Weights of a small transformer language model.
Size: 12 layers, width 256, 4 heads of 64, MLP 704 SwiGLU, vocabulary 8192, 14.1M parameters.
MLP neurons of a small language model. Each row is named by its layer, matrix (gate and up: input weights) and neuron, and shows model dimensions 0-255. Each number is 500 + 25 x the weight over its row's rms, rounded and kept within 0 to 999. Numbers have three digits each. A neuron's up and down rows have the sign that makes its largest values positive.
After each neuron's rows, "fires in" lists the words (lower case) most often at its 100 highest values on Wikipedia text that the model never trained on. A number after a token or word is its count.

L3.gate641:474456492486510480476511467501504522517500493506491496515525482483507525494477471485519534485486467493498536479535536505512548510457493458498509516557500487494574501484468493526485491493498518543548504458503542474485547511552509510510502537464483484506497507499481523486496518465487524479454519516498512505479524490549501557551527453510474543481504487512498504516549456461472517456509532482466488489543510502504459484553575470484501463490480502488481467472513494512452462472474474504469493500549460495521450502552492500488492483536481519514477508474497487507481532519492504514552504490528500502520463489512496505511500491505490485482498472474494465519534524540519493514516515506470502497489502481477475491494506502465490544514538483498543549483513495547520536494476474
L3.up641:483488485508502514483500481520507504484506527492461491491483502524436542516543464510504475497489476485500544461540517472546521480522542478501501513502541488475527521442531505486477484511579499493477474516502530464514515529469487487471438533534481500508538484476486521490466524508518514522455514510554504477480473504502503503459489448550506527515523550513491525494502496489516492527503534494486488491528474428512505523514518491506514524458501488564522510521486482508494487487513519494519543502504496534513490521548477524514534487559506504521520470499481479499496542536482487502481452478494488487547504504537526506502481510502503433470473526491525515487479527523533536480502521489485501471531534504494514499521536498460515500497560505500529535452503472526494518510510474
fires in: "his" 34, "her" 11, "finished" 5, "research" 4, "village" 4

L3.gate364:538475472475512509479497512524484528456470521503523468482517530479515489513519494508488540513489496539471533496504463458491509470473502508507534499492495517458535483490513487506510483507476487454493507503498499526536497506512491509501513509468517488493463507482511514484469513499478536476507488500517494484479477508503516498458541513457485438487510512484461498479527518475483467471524511525474456500443515481473468505503506470468505514481559513536509539506511535526502485427545476500504506530466567476474477537542494523464525505492505519486489499458538500447506484475453528512440472492489491526483509458456485516435534504456487490493503522528523503508504533496526495534507488467472503551466507495491437524519510512573534493478494502491507477464516527497471500523483481
L3.up364:474474532489554470480483504490447490514514521484512451483540457471522505503548519520486494507469526490510519508520454486491478459514487530495498496519472486473521486507489477499525461478482534498480468499515483510531477517483478527482494504493512500476502508496515518496475479529490490444503464491535501498494504522482540521499495486506477483480502490497515557485523501497424494442483510510504430515414519504510489467493532503427470516512523501493494512533528525484494524468545458493481521487517548465498468487514497561464515537483469516492462496524552474469502481483492499494468468499479492491475501462521499498453492494448460513500479547513474520477490525506504453501480498498467522536454516495544509491522498473525513538509512482486525499442528495506505515492501504
fires in: "used" 19, "other" 12, "known" 6, "old" 6, "common" 6, "such" 6

L9.gate90:494510483526464521516501492507480478545525471508491499498511485498465503523529513490514486487494439486544505506522523514510511505482482484461496456554530526527505505527492484473483486508498511474488532495482478555481484524494497519511471516509487498500453489504498509494526543517543480453514533499519486525541520532503494498488489528558523454518521476487522467492462473539525509470494513511518521501516498439500489518511522489504462472518464503455507515466525497510451514460538458452455488502514506499529468514523500540539476506523497496500487444469503494428510500472497487490508493452534477498503487532507529515507541482525489467484496550518519554513517529495526477447504494499490502486517543483507510482455489466520505477518495481553520473487508498459501560436505460
L9.up90:500540492504509474496484506462465496499469441524518554510465456472537512530489468482505497518509492523482484469484479461505477535511479548490513528481521482547555506470510514529531539498542543469474468521524513521447484480515510426453518498494530475514516477527469486502557475485518502499443459486549507528530507445526509488508483499461494504476501486472477523466529509509474565474521536493511501522540510481476517520542534521521481481489511472531477499527524509516493509501544513519464489513511475518455483496484504516481544505479472498517522543535467545501516509529499519519485476496490530495480514471498480488475489520487488491489468492518506505488478542478515517504463474457472508483502485505512525489500462494491495534503472499499512487480502527527523503433509529
fires in: "was" 51, "is" 22

L5.gate250:510517510473486500500516503528487481511473451488478460484509536496494498511476472479605460498509487499506473490464490500503495480497511456514495498514520473459499552488493507518505475507467532494469542479548541514493511548525491555484474517514524516446432502504514457494515510523503510499513539484573522511475474522517515484464491504500543474476487454543525508539495489463532487536487487486534477470517506517497528476514530472492511464519515560500514496464513524499498541460510502489479549503500505498492457513510522491501473515507463505503484472498530514509514497520496507458472517484505512543518494526523492456475529479561460506476536523522518525473491464546487504497499511485475528493499501464470516486491517497497511492514466494506523578495489494469478474508503487
L5.up250:456557530474495539518486484486493469464473517452528426514491475500470494466492497499488501469454516488467504463474515484499480503501506466457508521502513493490522455517510501495498498551493506487453508500512540516495541455497495487474498492469508507482516509482480505500511457541506527470488494520493494505506517496535470506489465524522520476509482522513544495440484496519441493522492548496490477491486547527498521495478529508442497495525521477530490471481501471479498484485527490500468559529537496477517482491512484493527533498527487514464480490514514453486487488494531537514443510524491549523474462522462483451440521485500493516463507520512538510478483540511468520514507493492522508532548533487524470475515512529480503469530521555547489488478512496461540490476496518
fires in: "was" 35, "is" 19, "be" 7, "came" 6

L9.gate317:462461483546502498516577478503479484430467492520503502490504465484474526528483527469509459524485456497480557462469464536492477512503500486427546486497493524491466507540487547502529502495478555499513469541499495492456509526505506497503456476485490484512539515536515480530484505502480503455488520500538530530504464489430484427468495486469465533483518513484483500476492472496499520534521532507454543515476575460513515519505481548515479482488515507545521499519490487532478508504500514494491453516510498524491505487476484492496523513522472490508485473487508450485463498553495495521472464510468478486486515503523507499502503493512499512497505482526497482511488506467505529489452501494537492459493516519464494493495522478519503510501482473507472457516496488501497507528522474
L9.up317:494477465468485514504522490474483500526505541517463517522494477492525503549502498526522514530496510487516492488499513526534458477541493527489551483475520531528497493527488541527443508488482506452471554525507518502470487508522481475476535491492514501523517531538530509488504493461502531483505447510484575506523500516496511532499512491534514494524448498502539445495489522491516527502480489518512510494474523494455508521483493510459480527465537492563501487535436482515461493504481497475472532479486504465470541539495490518505479525468486497497513470507490486537517505521483541488454461524484490567490487466503509481519481509518517484477518500461464530484457500522469484535514499477440490533489483486529481459509482552453524487504517497497507510482480504509497555533494476
fires in: "in" 60, "to" 8, "take" 7

L7.gate138:472477507460556529496522492495458529480540505539519530487489478479501526463500486484522480517528444454560501480506447510541477549461488515483479512499504489473501505515495527531502504486525490484539547488457489494512516516512509516480497486489463500471432493511506529525483500508506521543486473482466488506509550482487478483528521464497534494495509494486468515531520516481512486513499493460539459508533447484526501523519508533490460482512461469502535504491507494546498469488483466509467501519507497500530430501510454514498544476503475507496517506491516487463511475473496516505471534467535498487524474518490489516468491466522501531478497471500509531498539481491543555432493535509483525495516530508507488484451526479553473510483500499510477542503492521544518477519462501
L7.up138:511489510529513529508492480522458492495495497484500491475490478517490532493531514494511515512522510549496501499515522525483485489537475468478501485515484541539502495497511459476517535485468501461474566486473525467508537480504553522525545519499523524481488500489499499532532499455528505493506446521505524477554509487515545503461506441469477503455519497463491481461542527485553474501479493483492510527449469498535535513519529531549546494527479506512505472484553501473488500542470469475463496498523471509488439485462515525495510537499516525475507501533538502498507513474483501516500476494488515468476504502469541476498507466538487480497502539506495501472510509546557545506515486506472521561512456504502493487532501534456502503529482487533492489474505512501485487498536548
fires in: "to" 29, "by" 18, "been" 9, "was" 6

L9.gate625:492480473490516448579567512507456480465515542515520546493500509486470495512492468471461477465469485499485535548476508509458496484519523520466529500487540487480510503498528459502516464477528513490486489525528506500471494530551491488511476454510508454491493542488506526502478513480480501497518498509454498478457473487495513466490480517483514471503515475477490546499528478525498543514511466509538534493488492470523501495487457528486521474529503507459535487506543549524521502469509515515537514533464510493487524499491460464511491524455503524457508544522526498525511480488512501501510557520492511464438520515517444505507523523490517558446495516513488473490486483495485469484477518525508471471502476492484484522523517483496528492525464486488478474529495510494521543517543509
L9.up625:499483510472481520498537488483481484509547520519501461481496488532485505506501496498511479478535572460538484537481514485507467490444525487522543471470517484516503510498476477445501482472465514494475482502504515475537507522512511505547525518494479554498508482512500475493472498530505464503515504529451525520504531524458476454525471474465514483544503539510525511502474507474438483501489487493523494494512501513522554467499504471561483484488524476503514487497514473498466497521492444517516514467517496471535506509503469510482533486524445533493524504480500503509503499510503482490509507528489501547518545476527551518505483531489563489527554515492524491506487512550481508483520513515474492548487523496517576453516491514509543528477502472483506485461485492535526540489473462
fires in: "the" 46, "his" 17, "s" 11, "their" 5, "its" 4

L3.gate600:497518483485485485511537518523560486500506524506505513521512470465505468502499509534484498508513457434474520492504537496506536496476546532530506483511507445519480532444496505481538458510498493472527487535520513497486458473487485481524509491490446515483489462458457501509488470510545499469462480490475516498475427494497510535515537525493522453475533536522486462522519505513481497570501492531505504467514476531516498532521492434514499489513546524485513531522453516499505526474472527491487483485528518499520495508479478480434511484491514502501515477513499507525515491507544479495479508471526489504474494464477500502511462522522483535529517536486518511500538489499499494499535517487490500491506465524506516514512493485481512509481518468481544510467467483562450543490466564
L3.up600:487488503493483525530535495541546507498472489531475498513524483485513536488467472539474487522491488458511486529554489508489520503511482503546546526486494464480482518476529547445504476495489511492506491466570453474481448460493465502516495532478462517520528464468479461513462483485571525491484512492489523537460524530486506517493483507480522453472539518480501507510491512499518485544477479490506492483510462505544478514559503448491488464556528497467487491539514506492533528486529515483533524531523502498484499479474469484450492506485552515531498479529525463496502493507494472495458507499491482515496462466517531511486504551492508507515513500514487486477550482499480507500514519488494479526484448518530528512517518468482487513476533492488518499514449511512508491543468524
fires in: "their" 32, "its" 20, "his" 12, "her" 8, "both" 6, "those" 5

L5.gate186:464513489537520495542552497492494566550488550519485464513518501468490485493497529501514482469488508499474504506498471508469535460530527480476492473507474506511514497481532461508488488508486505516497512482471491447539463504467461476474535497525482466508495524491487491467459485531449474505509471513467473542534494508412527502474500492476437520467495518476511461545484524459554504459494441514469497456509496489502533465533498475484499526457453526461461460494524501527481509507473533501449462505504457517507471527491490492472509490493495474498533498473511519513500497513495528558491478484498477523518502501495454533507494491507449499490496512498494514490490481520529482485511472492505503502486519498522471522518529491513461501489511520452486455533488481534501491500516496
L5.up186:488509495492494455533508484477533569497483514511482479505521507500514535521513484496505486492529486491493520508563513467490531540510500482502513482561497508507491504503513485475454527475475489490457489475503527477516485495493499457510531495495501465510479545484475476519483478516484550496489509522487518490467499473494523522505511473464463459512489501540514443512497525530533495502556477509473547477460506528512479497559510510437545495497492526542514482496523528536474478520492476505485492506535483483485505503514486502494550447485471491517545480477473489489527507506522527533467517482460438513517519469512510477528439519566486503497499528524551515452468501537535503500462490488464529500513470486485484503455526502502534468529502484480499478523504483520456478519532509
fires in: "with" 41, "for" 20, "to" 11, "from" 4

L7.gate291:486493472484526457506495563512532511469550483458508515516486485512502462538503522526509494468522494456520524474492468532498465507496534485501518528498552475521476505522493531539486495491497469485512557479490537450511495480493495497505522482506535488520486514490508463491539444531489473497476491523516487495532513531465511523516476495500522450452520514484511492462490491478517535507514475532477555488497450463518484566485536477512520543462499551525480529463500504489491522475460502490538525509495473498525464560535511524482565520512471504492542475545488502532489439476505493516530487480502483505488494496508550487497513506510516440517485494495511511531467494506486508497471503521509526484523510521533537508495512484502481510497468524487515546478481487456459501471511508
L7.up291:490510452503511546535502473504500510459510544506437546482507479499535476537510507553529488473514470540530508483507490495521487514480512539493517520500500496466501507498533465488464498472496478458504535480523497534527496478503495539515542491505541503524524469503493498532495486547471452493505469490500475517538511539506519537479495516505518506508487534499509493491483490440530479547508526531491499484505457514487528508530515494529531451472488486512498503528471478551514476462506487452479511541528486515496457506482463470529475486477494510540510454537518494494474473490487507471508501493476535483524536511500527481514518488532503508499519482495538521497464545523514527524525489479494490478485474472529515460511441515520492500474503470475486503457480514481475606527503523
fires in: "to" 25, "the" 19, "of" 10, "its" 7, "only" 4, "from" 4

L9.gate190:469485533535497470509489529552534484541507492514508530519462478486515511521494481497472498506507509474476488547524491530522465506506492519553468539480552498499477485496505528468499454487495513539486473490482512461521501518436502516498524513528498494482423468520528482526505476477509463480479567550504507509513497472495493479516459503500495514490528502487491519541480478545512518466467476473494461483540501482482499508472494498533464504556481535543482497481506538467523537488513495496491497502536505503527494481503497523444503506518534514483524478491508508472499452513514495473529523507461500476496493502551468505440479495462520520521521449521486512506493437461511467516544517531495496489494502479447480532474549515481484548482508509503491508502517504513514552478497518
L9.up190:548475509475498474504500546495570487510485510510526503521478526489513513467483466514497538498540458486489479523512487502471494465519544518512465474526473535500505528479523492499515528535483537498525493526530511520456507524505534460499499479487503493487458490470483501516496510507493495486483551520467491506503483444473454502503529495490520494493469511525477486489514526505493494484509530490521510527512504455530530528461478494503496452499500517470492472431497494473454473498493511503475456480537547545536555527495519477470480540510532498504496472533539494486510461484466497488525491531520466486538480522494506503548591483536502511503501479485533518498519431516506505502532559501478469508464514506513530467497517520468490499492535491490516486509549461472490493503485486
fires in: "and" 42, "of" 12

L7.gate255:455532480496523509490510518507473519522489502514508485512479473450495491492474555499564483497467486496466493447471477475504545490494525495474479490523498476546521490490465470472524514514485479510469519473511492482519512513522507481490458475486546487496522507505512506455458541538505456516501454447472528492512474484459520526486467502537483526439511503542479506486537484504502506491496522531491475452449521522534508502501508476544472519509482502470475538484469505522502500516487512526500490507484501522444516527519485488465460476484480459547537487477498506521505482488483542491501507520464465508486541498504459470518483511522507532480524465514541474501492508485483480413503507494542501487516517517475507520475521443570505464489474490480488479509506489498507478469492478
L7.up255:479472519538494541503475482497481520516499491512511475462463535509534499530510540469533472485546487519470499520468459551485480487475488484501517510478507500487520540523537542487478494505492453501462467512498494502447456487477522504500489490567496516471456532466536512476474485499520496514504502484489489512473512462481480498523511500465540499479493459497496495486485470483512457500504510481524495507469487504496519509482507497499520496492506526488465534518504426510477514487489529510502480504510496456520556539531536497481477509502518491506530479451476493539483509514483497450495491503547525483533493491533506534488471496491499483487499521520482481513463483531466501498493531531499482491487489481444451531530435478505450483484491448544504520503474451537503529571549475
fires in: "from" 30, "of" 19, "in" 12, "to" 10, "throughout" 5, "north" 5

L7.gate359:477468495520563508490485481482504521522515498484489513510504509477496500562482492492492460472505488485459511481525471486450515515513470452485512469469503512467554519487454491513519540517508453520427514507489509515504502479499530477510468502520522498523514562444524503489545473437519487480482497509474514540532506528459548485521484493522470486475490516479443493514479491472507561486493441499473541501492515483490499524500463513501490491474486501485467508493511537480505542502507471506498531539541465466483503508526522497491503525473491484473507484485506502465530506515484495498499529478487491507502539488496496577475466531487470487524547487511551498534461478551480491492481488521477481512487498453503519476453499513540503471493501517468503515505492491505493507520539451
L7.up359:510504528461502479481519466494508486479534504479498527470516510515489485508500493474558505511525509498485467516529477510556516479494468496474517465522462445479460489496492521504481492512474469424452478515476514514503499511467490514550494486537495513471557481457511529523541456565494518491497513509483517472508548489475523511526503486488507501507533497488460495527464475525539514516503429448526527499498511515472491507479486522492474480502470486520508494552485486464454517498511441508496490536478493486503480525481520488533491494487470502508523507473534483484508519482515525496515498491495497546493506467498531524467466495501505554501505484485495509487493469509514517521469513502452554485471507522514481481475511490493562499473541519491540513436500485548462464533535482
fires in: "to" 51, "by" 11, "from" 9, "of" 7, "up" 4

L3.gate292:476501469510501485493521493540485502479516496475500496516507510477491470463488499528487506537518483515497494499515538470502540468524530452488514512474524512467513517537512506487491523475525468534491523508494492518495481497500490531490503498467490518514497538452490439538509545532494521514492492498513438451499486540483517507434538498452459493505518465519491509472461486522457479481530502465483463511471474487513478521497498484486475541511536491496516490485472488512495488518495568516520479475479488473482514539524510504501540494522512541535500456519474497547497495477530497485513513472478509534530464447459481541517567483518500497514478475478435495511480453490549499488463452529476496473480487530502508489514463473446498477490516499519502494530485546527478450503524487
L3.up292:515502491479526494447498522537515535470492545526503488499506421522530483495517523522474549495477529561513529508521551515509508483513535460554488517497466501482495497489524518517479492493545506510493527520475487501487477514488516443531486497518508534466512492524528522536498471527477494507471463511517447461534537494508488465499556500489492541496498505483452532507491489479539552480489501491502478479493461481477485498529476508489542508461496466550505494532494506451506484495493549513464544553493501514536508451510505514497518490535476509466498475496490513473507487523497518513508506458509469476456541466506529490514522454475493504524503498505502507547512474492531489502518469527452512497494507547512512521510503482535491488502490539463457500485500526476486444468514494
fires in: "season" 21, "age" 14, "population" 11, "episode" 8, "area" 8, "years" 8

L7.gate445:509475517501498433474545497517501470530496545526474516492490542537491544465489518479472489513491513514511498488544476520503485508511467546497517525500497505542502522485461463523451455526505474529534502499513495492507490506531494525484492509549493509492541451479458499532496477509471481487547477500502471444506488477494506516542451532476514500480466509502547478495478458544489493481472477480460542557494509495488507480497491451494553469483513504497496520513479544481502455440519478481523484514514479475500559456478508476508514519480503504482517476550502520510494510491507540489493510518570491545478521516464502493514513485489507503493493546462515539509501481528528492481505526466515492521512502508498479479503471493472505475507537455479475543515533472523480518539477486
L7.up445:472473457496499485470493500493496517496507528536481525463523496494502539491523462466477500480473479498474513489496509533528468501524517534497496482534487484460542500496503448482460525475540474522559498473465501502510477485477510489479525525504478542489529521486488446505496556504542468493493508495508497481494546525499516460510502522510479471513499474509507469475471541501459503536520477487479484518591501474494547463507497517514529487506497471524526513516486506498492499473499537483483514517480469537500506499482510552534524489488493520540505498494512510483512486495469501512511515534571496488535492510503549501491461529524548497482521487537517462490485455491471512490487527441527481549546451538496531529541462508519518493515472521519468492472475539505549476500512525
fires in: "s" 26, "his" 23, "her" 7, "states" 4, "all" 4, "achievement" 4

L4.gate19:514458511499510440521510514467495504503515458516493507474446526487493487470446453531488488487493504516531481527575452524488502470446477493492453524522481499472529525459509473514502487447526485501513507543498523477466520476474463493456496502479513477486511525463520533503498506484522515522498487527507521488513504521529461497478487498521504545482503493510512482515490500510490512442508511504504490506481473476521487482555507522512458514473482534519524486543440514524496524476505493468506510441469502520481516521484580509507474510485497495500534496480490503473537512526493475506529474475471466487555491462543511499519493527492512508535452481437469468508525479513505523490506500516488543510519466520512509474486521517505469526490444534520488495506491510518466504500517559
L4.up19:458461495532502517531535490540516492500497477491514522493533526479523467488526476461470513464457472500517548504509462505495508524504555519497469535479502510494511482482507503504482479531531493465571471497488487522540526455487527478506483515475528529533487496497504515539483516525488490515522515515460521510483563457528506501542475497454468457518505490468493513482481479482526508498488486464479545512477518487505570454542472542530464495500529465489517492477484487499501497452477499461483499500532518572470485493471469512527497504520491515467519529523478490472518472508488518522468503480495486454454497476502496450477505515492491464533510473449512489546501527515456510486492488551530482482516491510510502527526485513539520517505477488481499517525494484486491549468491520
fires in: "the" 47, "in" 17, "combat" 4

L5.gate348:507499461528508470498507521546468507509487480484451495520511514501517525512525527522518530498500552437525526473523519491517482502522485532514573490465515525493511493585485480496491497444497479490503475519518465485539563513462472482510509451560559470488484557503489485507530499510473509547502505464476511494521493523538484513498487495462460506479457479534468505487440498463484540502497525528548509484507463469489551522475515461466506534545496534487520526465540512516492541505506459512474491523512497455511488531507493513485511475508493519531514485469495516485472471520473505478507483514518510480477519492487481485495491520521463518506516468516496531515529522500513512510536538504480492475505512524488487529475491500513508486535549501503512514458500506467491526512515514
L5.up348:483492462496514478543537530488515482509485536480477485478502508541491527524542475515524494504497486406559492433517506481487468485511494478480540516499486495455567495540505499496515484480543492512543508517485543491518541537513469489513525547485510476497484507517497487493497527527459500543497525488526474490507503501507480505464520508497465535469476499528483528522491485514470499519513488535526459496496492507491513507493504486491477521458537534479477491445502502530486519522541569499494524472490524458509493546530521487481470478489503517495478478476542499541480460497497472502463460472513478467479520497468507534491459514511489467483479516526460520511472530452485460522493525500496501492498566511524465522464480524516491537516522507492515503498545499508527516509491476
fires in: "that" 37, "of" 16, "following" 11, "the" 11, "this" 7, "same" 5

L4.gate686:485465515490477480474487512479528545440518497502482551479512555497458536482453507524492488510523479459515482512523530512500555487513485483500520476478490516514529488519512469495502499528489484520483502509538506547477510520507476525502563513493557462517444535553516503479457506522444483498501468484510518497473511497495487540539513490506467471481445507515510459466424517490486525500512509492513488509477512457500516502433513519502519497547516517489486516474478524543491522514481506474502528496474514545501508485469521520472463524483457479502522474475477509493512549511515499505536480470498526473506507508551497542498479495500512518464466506501520499443533487497544484515498486470520510452473528531497490526495538513525485523473494504514456494502477490473502459470506499
L4.up686:493523487518513509494493470491504516439504513442523485519492510470491470542535494510501503446464509448509498499513541478530524504492533517508507549481483484506520478486489497500500489495552512475449455500545497506477475496483519534532483517480494519543513483485507488491477484495474484482485470493538475502507564505493459484479531519499515502471528545490468501494464510535570482498516457520473511533481509444481494503489487542486480488456527501456457541527504508485458509507524452491438490510525515499495550524536446488477516499504477484492496513559525463504535480537509467462495468518507512509499493517500494477523483477485503490496462525510518482483520496473473535513503481486546462498541524500483495498488490517489476455529512505477442464498480511514465523536507461
fires in: "is" 35, "4" 21, "3" 10, "2" 8

L5.gate696:511500532457507497494450487476514514505543505532482444501478510491531543501497484506511508509552482520482460493509490492473465541486491477513517482548484498511511503512494504532478503468539519508481510472518500513467532529520441513523522481474512465528525516453448505497525547487503536483491481487507498535453525516587480513536488474452489514488519496467509512456512494508497484507502536510510435507517514502530511509445542510510480458512545479480483516513488467466502525501481479485551500537467490482510503505501480464454487503494496501469502537494489529502533502519487494539530512505487525510519506478519441511517443552504516509485480502512517490460508526512476525548460519497533499510514460521524511484507516471510548529520516558502539520528474470496521502486509518
L5.up696:494433523466479509499492516495516458517532517484487485503477525505528495444489505517481534482507538545493513481516505463524514548519489473475535512527516497487534486483491527481489487503480472506521496490513507527485527501523466511451517491477484500513513501506485473503492506506521514512471528462504503465489509489555522508515463521496480459532506519537474533467496488520467487513553567485565494508484500506472532420485513503497471494488551548483526519512528467473507489458473505518533509472490498505490516524484498478461508454533502523495507507498502550511476520539444456513509489515497518515496505442455478495500510507526511482557459469468490495451516486513467544529461507486508463509513499507516462505495511465509534534516497499485538493484511506464527449517472539
fires in: "his" 40, "my" 6, "her" 5, "first" 4

L7.gate199:459530492537500472478523481471527496453467496487482526543489502502485496482441501527475507459516494519515519509519504484494539516483521471525500491503496491458532458510473497470525520492545428499526449472514460514514512486488498569461483464518493449493527525505441501500487542462533463541476500491476515458539523509505492480498483522484513480460529496484524497502487501468434476520502502468466486492490529497496519461466515482500506497469513552536503548474500501510460491457517464504499525525523447496475493515478556497475528500510522490535529510494492489503499475507495531491514537506513493516507516500499510475495483487492537493475476484497489514492553523532496508484484491514504484525538479500468513457475518520512500512482492490497500499430478511431516537484548480
L7.up199:498505519530514498519482519498521509505481510510531504505498494504502487473471494478515455524490424460532545515521475476489551517486405545496508489445474479495495475479540520521497449494485527474504547506523498469519518505524514475522540510519520518484466464520461488499513496520524506484501548505489489530469535428507502497478550494475505515473505491504523551510490481517505465513502465491470459508494491510486527517502497529531537487503526489500492526501518446500486469498530518477521490512538543507453470472499529483490511527497499520517561545489521493452524476514508495524475538524486469496528463498490460528508488520512503512476507536475479453494514537487507456526485561514495508484519512527529502503485532503533492488491481508459492511485494522486487538436502488
fires in: "and" 67, "the" 13, "or" 4

L3.gate85:478512507483513473518479480495560539522458526492497494466514531511427545466470532484465478499516492518492506504513500468542447505469466489484504543488487487452504491487452502502456490515456510534488548511508463526445482472498490511518465496516522504488510500487528475525476520527480508501498485480455514507484486521509539473503448440492514527471530499483440486519515499538499552522491518502494510478514534514493556470476487507547443506480467487489538513520517507488505473507467508485499478501493483491522511487507484510462529504485514489499537520474501518536485505476491489526481513493477490535487482492443466541506488516465502580469472504547480551500483493502498489452499486509502538455464516465549491476520476517514520500477494490499501539504496492512514479490523502
L3.up85:509476470494468474490522430509486486476502495519499513486505489492528449511493499495533553470483499514533495529492488494494488495504518505515516477528445499538543487446506513517556480495503479517519476508479524471505517506519539470511519525486500472507549470510488534509498489514532455513518474488510504504540506498488539490532532494438474457459480506490481490516484479467500479522499498492562542500527496525507538472499479519504526504482508535535510483532519497492502540471469480507523508508534463513520451486468537509544494473536485540482533484499502514492485504454495501515496515476556529458516505516544528511508496492558479471545476529471520456458506462546480463529510494507492499530466463520474488478481506508490517504481480472482513487538526511519487563444509506
fires in: "the" 100

L5.gate210:513511501466493506530494519487447481478555525501493479501545523512525457527488485502530518463506520524530487463519506427507505505512496482510547501462534513505552496513512542490518487533530435490439457515502505532519505490504488492486482507481527478464521527475481511467487441522506496514537492494563500479518496474494520485493485506511482509493489515473482486528446509498452511516518490437488491502487492484475515494481495512529497476504510505517503486448518517491492505502506527507531491507531498454494511475519517460500496537489480524489452502470494524507517477482502456512496530537491548511471458513510522573508527530461512526499493534472511488486506482469510495509498466440475544507516532474523512501536517531483529515497496515481479483520456516471511450520449451
L5.up210:489507476504514452481498490471522507520455504487514518479538511515514527502521513521553481490508496490490499488550482462526528493524472478488510506481505479505437492561470522499502452506509468451472518505519504503525552484480509575474488477469512474453484490497492485538473530511475479532511553528507523482469512509523521458459544468496514526482508481518481521493499490482496517527486473501530462481490477546473545471465491530491475520507515506505481516544463493508513518508514458507507477485501518508481490514525475513516504478536512421515494500490483543460529434481462493528496484517529527490476462482523506462509489510530474525450477481529532533498480459535525461471496487496511526524463507539481514521531519495492533497509501469512498504505455494516472522487464480
fires in: "of" 24, "2" 15, "june" 5, "3" 5, "intersection" 4

L5.gate340:472474510531465528484513489504500526505478503491515478502500514459509492470491508499463480510507492542519507377496488508479457537497471516480536486512528510573469502511541525528477503521513482519473492538508506481479490499484507480476489497500515541509507475464514505520463485490490481493485500552505533528461538487466492475503493529509534501484500534502500486579504502446469479503497482488474517472472523530497563484512493476500523488474521514481492493452490504515466493508496471488498472534527500479444493512499499508469489479495478494521475514487496475497477512519513490481514521493499485517462577544508511459503511520473513534500516503495492531551437501492472513491511495496484516474539494490457525531497452483548504509508495473514527479504571523507514526469532519
L5.up340:461555503521493515459507508479479472481496517509483507499492472513490503487474447462514529449495518442489504497471513552475510512481505510510466499492491510465490506495497482473494499494500496453512462486518517549510510513511478488550500498449508470500464482506498496503492522503497512519503543498542504472468492473510524557503484468501463525535482479491507468469523427524496492495485540499526527493477510537471558514498501509494510466548498529523570506487492535488519481510504485498541512526498481482482472523514511526493501507514447477494523489496512525527494515474476514486498574516479540506492460493514504555445534476510500513504514506461516486482463471488474507560522502457502454479519482480454449467506488526478553500493463486474506518511492495516512483501487560
fires in: "in" 35, "as" 11, "on" 10, "at" 9, "home" 6

L4.gate275:524478479483534477449532479523513526487502482483474545428524496463508499499483496495504486541513524550526501513524472548495471526454529483496513489472482509499484479498545505459501495504524479487492488510509495496494535524484527551525504480494504492487496498467532481512518489473488548497503479550524508502496510475521541499472503478517457529486486525486447512505504492493522475534530471492481479467495495494474473564502502526491504516497513505487510512528507519495496548514495534476525533472479541478522551547503491508505449499514510510496472502471495459501516482466498480489479452437515478506460571505479497420524495497492499479471462477503472523564443492512514500508494486574494495525488487529505505494516507464531473506534484489466530494492507475479502518535520493
L4.up275:521504506493508471494487501481499531497497500550518530495481484448530480551508505482525491510513493510505498499510508510473500464481508477507481519507534526497510470483514521504469492474529518461512480493477510502468528494497545498536460487478470501488559543469502496531500510470548498507533490495510491510479522512491530502473515509524425491483473520497423503539447504465469486491523525497506475486488495518478462543496526521531515488515563503503498531534537493526507523517520544477477483499534533488533499551503486495495507523509513521502490507472513475489516458512489520526539484455519496424455538513549494437507476480519507468520490521531472549512476497518480526503507487531491482503491493476484525476492515463535496475507441456472459475476489492459514501557526479
fires in: "that" 34, "such" 25, "known" 17, "same" 12

L5.gate592:494458479491500482463482528519527516509495510514445503538551511480504523499501480505501484483515460480502487487514486514499468507494487508494539496453480484519505474532476545460538495483548477531491493498457493455490526455516479521460510506477531509469495493521507491486504527481492469475532523536499503528541497479479495504472502440490521509435503585532495541510509466496494504509533479561487479517526499517484514500472514476499474563526519497460511521497516492509510508510494467492528493511526485475487511514529525531436491522517516496473493481442502518460468471504535464510491483510505506507533466574513490490479529521524539477463519483486463526508493515506539468513516489477472528527498577510530488534468500482486527475495518533530497532530509498493504491469498501
L5.up592:517489501515495515460452493479468505485475465469464505549537468493452524450507514486490524529513526472487483495462464455516458534504571506439498513477519528454466462480489539491501549498497508581495503497476515485490491477487518486472543489503501464508518519495514512511518511512495490518508517525465498498546464499460481505480554538549532516478484491518509517475496555533515497513504517497510555491502499491511480529492489518540519509510483509502489515475525528520462491549525504508521526484477490490492472546511516489507528485502491492486451511490549470482487451502483513487491549521465493532549533498471472460505517509478514503482515507525497498530520526477478529485498502525486492526536497469506490484467483516513461487534513498513483510565524493510539490489464532
fires in: "of" 95